python train.py --hidden_size=224 --num_key_value_heads=3 --norm_eps=1e-05 --positions="rope" --rope_fraction=1.0 --init="normal" --init_std_down=0.0 --beta1=0.93 --decay_shape="linear" --max_seq_len=256 --train_tokens=554500000
MLP neurons of a small language model. Each row is named by its layer, matrix (gate and up: input weights; down: output weights) and neuron, and shows model dimensions 0-223. Each number is 500 + 50 x the weight over its row's rms, rounded and kept within 0 to 999. Numbers have three digits each. A neuron's up and down rows have the sign that makes its largest values positive.
After each neuron's rows, "fires on" lists the tokens most often at its 100 highest values on Wikipedia text that the model never trained on. A number after a token or word is its count.

L10.gate894:473451528550473539519509478457554379475515515403432487471403463467560514519496535500448519493537436497485592435529459512556493537429474534616490609461544573553506476478464585455394500531503613552525421574515433432540499491549572594475500534507494499469521440531472603506482530475471543495557584453597454457489483454513531499514483475501455502552456418435536478531481474536554471476599332532516526442568545492514584505542513422591472435448518571481536518535407410441543449513473467551460531484515553380478507493482440496480517449457519446535437479454623514489504573552501544546435423528492548506441552504422471533436593491455453514499589478517419438497551468516546452438521
L10.up894:456519489441474533522518524555427538535599410471609526456445523528497450540515343523501490524530558388448506457442536514546534528573450496479540507477462494482551546609457516492496544466481610478448588552509520496517539538477443534478540510545492610401493542533443501474391484534550519448486551494446526418526590473383478467478467441434515405503520618510482524425370490537527546424494543485549478468566415480514546495488453523497505435512529483553386540520537521468512527486470622470570560506520504562572465543514602545491392506481496497522524546575564539523552463544444460452531451569521502368501539425486480466469536532460461623542588534486528531536512464532519522541506
L10.down894:470458547541473484465516533542525450464566533396441448528527420515577605502557525505483479436465466475404595445547487479485477438459497478598501531482571479414500551490496548477496577523561487448476402583499421534531513374480543515545485502463575471611525436487478466469474377427569382479598475423574548635447579495457522517524508510478534463523459502543464501466507476417519518543468437524471496464526447545436623552480520476545532477442570509421570578490507437400560486435402417533536523405549530505457511500530502615473422487555531526559484537455570473457489540519440499507489434532440507551446498567499558492505527500513519500521473494478472379496467452477551457536566
fires on: "s " 27, "ac" 25, "ers " 17, "Ac" 10, "le " 5, "er " 5

L9.gate372:501535444521481480528477530422417491514524550531554518666478463576529453525544477549510510499604504549475378595466437456475514459540459533506430551525565461568475537442524647394492562522537569468547481470528501468417512488500534499442503515497487541626465547446544567510422453417487477451535494596535535562505483518490477488557551487511446476475493403496445501367487500604550549438509465504501458549517459410416408480482454525453510432550494467570391597488442539489493478517554515495556452468422546471532580473523513483537475519602436393551535502522436537456495526505525473482399474531497446462481619423457560483495566523490475499478568524412529500501513478457565482435534
L9.up372:455566579375471549429446516507529528377526486512485558502537457498528541541490494488548499457458509433499489533520544548533535497509438553600537527437481439590555585526465556512472482421510559516570586507527481433463518456415583557559503539462493494455558498408439443528549509485449561455603448567542533401591428638545519457493431470483560488527485527437505509533528538543514470429485520544515543492506486535424550394544531448482509439493461489473443528495491527465482498494509427451428477510393628495502519474540493530551568494604551555512498498518503468548488537490389491484458558395412449484546505522526521474559450515512585409547431525491604604534558451403474528441440
L9.down372:420473411469653427512509498562528510493415456496494462591539374479449494427477468527475547472471517530456490523473462439451569520534503512531453493563467491480576449506542464541512457462544575488496477543435447533415455573397469531562474469514533524597439459495420412456497459557542505510441590473501481545458615512479537514479413497470549452569553520516476519500550417509474429557496390492485527553487433522414434445505579540537512455538516574451414543522535510500482533540528475447464458597504441540511416416420480397479443517413484566503464452497484485624400484493449467452426514467495515395504497493428503483534580503496530502580471511500606484494465505469422419565571
fires on: "om" 30, "it" 12, "our" 10, "er" 8, "or" 6

L7.gate704:481599533503548485539546492410475487486588491566514493485523470576454482484525424611503524517496429580561466465507485516566519552499546462490519572550496471436484600612437522479439456561600560454482475474551550377517505510475526563532568479466560533518548525454584559441558515462548520396517501591491569416475452496483472553442509486555440499519568522455438436428557546549508522457472498479464498536480452443479509570500460456547535607455509413438405506472560481547551629483495479549555474481525539569432550374526432516495522524594471539483527419458398506557454461570579500591564481541431489486502554515529567482498516476522505569428524521434516490527497375520459576537567
L7.up704:461496510371526488528564434534543560508537511445532473500586556469589595515525392490495535545571481447471488515558513496488514584492467510497551580456464523522542476463558522512460519568437536481508569517568414414545553548526490469594508443486501465553492435464478530562538575375525529443531560476548547550475483525422504458477508459434490472526474543495458640570422549497510492462548609560464542476496502560557559483482560559463449442458482553493518489509410534538571439505506478472471420549397486482455507412479446496446483505470487440522515500602414488586521487478436462464398486534502428565467577479436524455463540547458621534488419518484530508451438431403584501580385
L7.down704:528512447483513512582537485489556445454434464557543529518521487478496508432451573515601521530481523585466513442488425448413507538547444536501469605533421548494486409502572453543538508589556593513534585499556475485526548519539435417575523514584533541600428540381488472466433471455524549423540492514429523511586486514461480535461412557500500399560472503463459456527428472565542392508435487528504572488546535612497448464460523447440503548484450440482444533455472518510428459473545535601527506485500481518570562456460510462469479581446461461515456449518531481492471573469502476530465570477565411468432519530397507465572464428565422487450572509476451433485575580578433471375515
fires on: "or" 84, "our" 4

L11.gate420:556494497524509559496439417448448527524533460479522514446555464449529515494474426487517490532551501481528514480469450530580529550545519425466418503479442541603457507612442568584603466480495456474414538460544596564421471550479516518507457536530494495410439539525460477510636484547550506506554442416560560416457479459475487561481543529457456568444444430550477505521523525509484565551458491494525464512536532493472496547473463507598507495501440403421487500394536470442543495433530398505599437532438422552523526426553491536499436493519474505502572489530511554429527508606581517609582480478558502496577437427494527424621569597584552476475575549547554552485468431489429457545510
L11.up420:514517505566477532484478497501502441435535437576374541539558587493585604397479421480472424457545661507481464409484548534434505508496565488577458536475508505508416560540478509569484427552577544446417519510477600539467459513504500605466515491494508458475562492466529447517489529427535419418428489426546515485510463563502624512458486543503512554481597463494526456548545571468548517526579521493475463548463482466471523509496428540570453531428475504490485459493587584412516502375466510476509484521561491587570473466470626479506463625476535482535522413564538538514586488418451459510551451512451496469536499509540466458460577513493495565537548443482456564463410524508451475579499
L11.down420:478449455458430538519514565367550387545454586520453505406468528540505510507531567512509577512489479420508502532417513415406509502548411516509515526504541419534527426439542442510483495486453472519446486457471546490542532445480490576468486577492544575571414510438480526556488502551554532570539509528488489508515529500569570514559448452437547543528510450545529548467588583469485440479496457457490541499535460585473529394399517514538493502552496470480519449480521555392481472652381512510448560457571477467428631502475564561586543417453551478506442461439557440483459445425483537505396509412472516482528532582441555468462490480446560403430538505505471466513588526561501523509527
fires on: ", " 21, "el" 12, ": " 11, "rele" 9, "the " 6, "fil" 6

L6.gate41:471500530439449452418566560531465537492501332572555485533485552535420537524548431538536418582526459504594540515484385504537554443534468500515485457510562502542530527494505513482420488598506531561548589487594412334505528483500508579551461548492524549420463486469452506471537529419465478429450498565438544409536502482572574466546431496572506564522474511552539537472498517546495546389441479486474526449513479431493484395538495425518566426477590507549465521530504506490511455471489459562488443544430591535536500515502512408523558603390482479497508437462412544540430542510520498540538383484460512463422549542480515551463547511517554479546557497502505570516444467508485383537492
L6.up41:412488500571549429489551501469477540449616481439491535480427550520457524552506437512488431573445549378571527488503361537519532471563492522516517423525524461458582423522621573571449555608502524561419443522529516495557549539561519542549446430606509477483480472442559517532493570480523414510544587500458577524466556633506513392524475481515475524539404553399538547499479504541490510476537508509500560535395481527452498535488536411482384537553498489535454509504467457437482533487493383568432539502521554488563465487478495518512444581410476457514500509538501579509449528443562443512539535545481517408511521574391503485550509605544485488501480472469487418545529551511506441492456
L6.down41:378465470545543392452543509503514516516513390533398480467516476447443509547469513483483482484566453468550498482485501541455491378555457448491552605517460486534503501448505485530568487487544504475494429568402444465584451609515458530532500396594494455571485535437621518528462416503519587447549482509545562418497417513516558417464506516520588529575538526433443543574535520559469530519396576402536516534552484476589426514510491453437506436431503504533493545549456513475572546453470578461544565465522473509541466439498528540497515523512486393536443476509601526527508541545639557525496472530465612551504429536532514495486447543497515539423610519519464470536443442526498500417513
fires on: "as" 32, "our" 24, "or" 13, "vis" 10, "t" 7

L17.gate516:512483590580481554519548496559513502497561495485528458605411490577548459550455548492575493395526490480454550527520491517556516550507449553501432513556515555535527487599536568443484429556596488517359517429492448478426495424384605542459510381441471545513532513485530480540456456466539536513481525469534504497516518567563408487509570413372431496476426521484454504505403519485579558365478484507589397530464540472515493549546489445485566501502573522490513492388428526456478503458425516533561558582527508459522578519455430563589491451561495496556422499517466561516490534412553513473460504491461477513426483519449507471577492590523462518572491534585539459502468517583523457486522
L17.up516:514455501513607504529535486454413502552519464489573463399570564461531526580543403496505538545472506508486580466566573487492586481482395564597541427444593499499401474484577496461438478510477615453439404587532488542538514502423437545463582479503501486487503532490452607483474511449552456426404501523469485503533582446485451507475586455398494510561504600557447459443502442442486470413580464487441482522464596494467524355521505495474494455558428531507528520549477474490548417476444485489494466478593513433488455480447505513450513509449430513532474514489522522483506564463524395494566500607462534419575465493551447529481478535474505534437513501537446454423471501468566514627549
L17.down516:419471513435443517431505431444426468494500498503486445578492510537421521554429533536510562468577545528428603526513593502464516471448469547504511552469456466536454530439488589507582536504553481514442527509499497530514510534504483453467512515554464579620537482456491515572485605508494458580514432455612481429458556469568493500582509459532493422486411499465479496435594465589439510430487544504579489568516454515417579509501472578482502424522500575516514509556509479503565401498454553460480508555584525497510507533499516552628421502396548575544475437530399590569521463548469457553575436510445571508386465460517513495554493404504544443591509515399432530563517518500526481591465
fires on: "s " 30, "es " 19, "ers " 9, "ts " 7, "ations " 5

L11.gate608:500612465526515515427562434493596430512538515577524518524463482561560529467554490388541464505520544467525502474519525594608592525438394537521388441565471540541452447603507556491435521494461541543494524554506504522481428511430428512509445522429552506446556536629504518520541580466452532567468482441512531573503492487498474538512446431491446511477584607611553516464491373483497580416522483539405517547557579484481468537491542432498482479542494512504539503477446442450482527598425513522514493485464495573467495501488447520550565512384557513508487715558491513527469538523534492510561550527454455586498479437423535439549490539550560488527486481501535481470428485529549506504483
L11.up608:503576514584553565579565525523507536500521492501388504498454430562433495572562494506534583512491489433539570454503462525515486483519412477455542539562638521557462563545407592498471523539483476478508498521526459519564498501564499529478507411387459437504494480459388499552588509570504452343503556472445513512524517499413461466539503454510613502502425477513491556540478379452494498450514475515421485560548529475486434526580509503555487440423490529511594498535532565439520564523492494364450548404434418560477592490412425407512566560538513532433530489479498491544599517455512521536533493468504511467524485534539518456590489473508443491432546506490492459537440474419479514555613
L11.down608:435549478525540456462533420480509490551527586460512446518507562457581530526485576528481567435527512507444489487507524545473553579361418570578469539446402464475494422489490561446530543414496562521552438472503525508411505463374504472510497537435559524514403531578447464480478549564515454543518498430461499478484578530411491510516468482478522460479575463500586537477638592409549568443420483521453547434465548467450618430563528511503518423458511476514430553473544511501570464497494513539512498480429482477422497445566486490467502458492518537551597499473463541548421526567503505533477448506474459644507450488492569542469514438522533488606551506432493514550498495484448344403480
fires on: "es " 20, "be " 16, "ose " 9, "s " 8, "ts " 7

L13.gate141:455437470417461475480538518506461426531652418494496389459570513518616416505476549596515567474511484539524529466511445560498483527495419476488511578491559439446488507512483591407557504561458513592495581430531491508428489411423526483459498478521538560476482453527451535550498532489481531490473519435569439462575595548586550502530569482484442475466541554561505473461392472587559529458539443547539525529477573519540541511541583458511451579484500546484462543537475545469501375512427501384529557447560481526568499555439479357527546414400517469452428579490471499474467508471502476492569471476465461475504563540522555418574501541449542549553515419532489552469572463529461477514460
L13.up141:490515574494542467571482529533494522531570574452570457529511546487477531578526386500477468511495479551465401423437566540450499340429517499490532554505513535504494487573499513560502551571453502523433443418538526496494453601544543605540518601445484558556478455472562474528542502519479436476504578510482432554486490459460472459559509552512454478418491527529443510449473451476458470502582513470555506517532577467544602469488557591520545387491438486492556466481631481556476597526469583526602486496551406466563477513463470531474469529405441503502517529434465538456547454468391540596520570459500408539402572490473492569573537519436500542489587490557507451590440532501509539419481
L13.down141:475472510513445482448492481442436526567525505490512466478476517486405511545401525484565485511517537482492509500474653534536616537496543602535476501526521477574439543597485457466517513491474537458450527439559449566503420478513398487498590491378475435480463439496516486475433504479536570384529465434560557392466502473460433556458458518504488498495481566432546454464539563483544525446471440424474445412529485570509481460540349587579551451461525549572519486473499489457519522515516452443534468528502508533440515434496451432498488457416477589473451432511517525543446501424500578606489448389467547539425506429540492541489519477522639539564413522559564420503522467548532467495584
fires on: "s " 52, "es " 27, "ts " 8, "m" 4

L11.gate594:505461470493492516538566537502473470517439439508576475528436542434481520482475519497593548542504465442503407347527529558461454554461476483514449569460507501515413551516452458503503321513484473506467517512443559513461499543432488499501508604542410568503546468425484517563510487479532450482411437507550517464434585460493452525498489500559417556456549480662486510597477507483459455583472444582489491427558500420471476453401425516538477520552482441566531600521602533448440459493457543557544520499471435555474560503472601548567467504540479474420470529457361548427535497487491474525529581426505460512462523509530446457483456463555464434542475491621543428467511479561470547542463
L11.up594:588484498462516460556443467529529493535527429447507471391568464518499604513484530565589374552447539481596501483549572454466467546491544532516570472623445555471530465509520532412432488587505409504459527436486553564437434499500567537529493568571476436563562453505490512505504515473542503465492433504560442577491464439443554498488481512508521549443485478504454477502580471437490462512476561478459470501491535499459476476469423520576414449525544491486593566523524525477518499507537527416486528526405458445560509448551576500531638550497528522460533395560490520424568518624533451502469540486489524447515472433594451433564605443584588522523564462523521618446502502461484428468400
L11.down594:521491557503492512522413536517518516525528465460540489583597547577448461552573457457507552364461525548417449533463436498485467585533413513555464532471514454642480533375484502528448492412539527536534434575452436522533398505507469415502513504487496405451513507500544497547546550583357419534533529549582479446528437523488497567448542418416552452495477469548556548447464540483439451507447494502590525470456460512522434489548528537423518464420534492545447381563497572531480430494555476569495636487553446477500540431451519513478523537507455499551571531516585526476509562393482541522500481541550511539559507532487530487519507596481470520498477584492493488412442398566483553481497
fires on: ", " 31, ": " 20, "is" 13, "oun" 12, "s" 9, "le" 5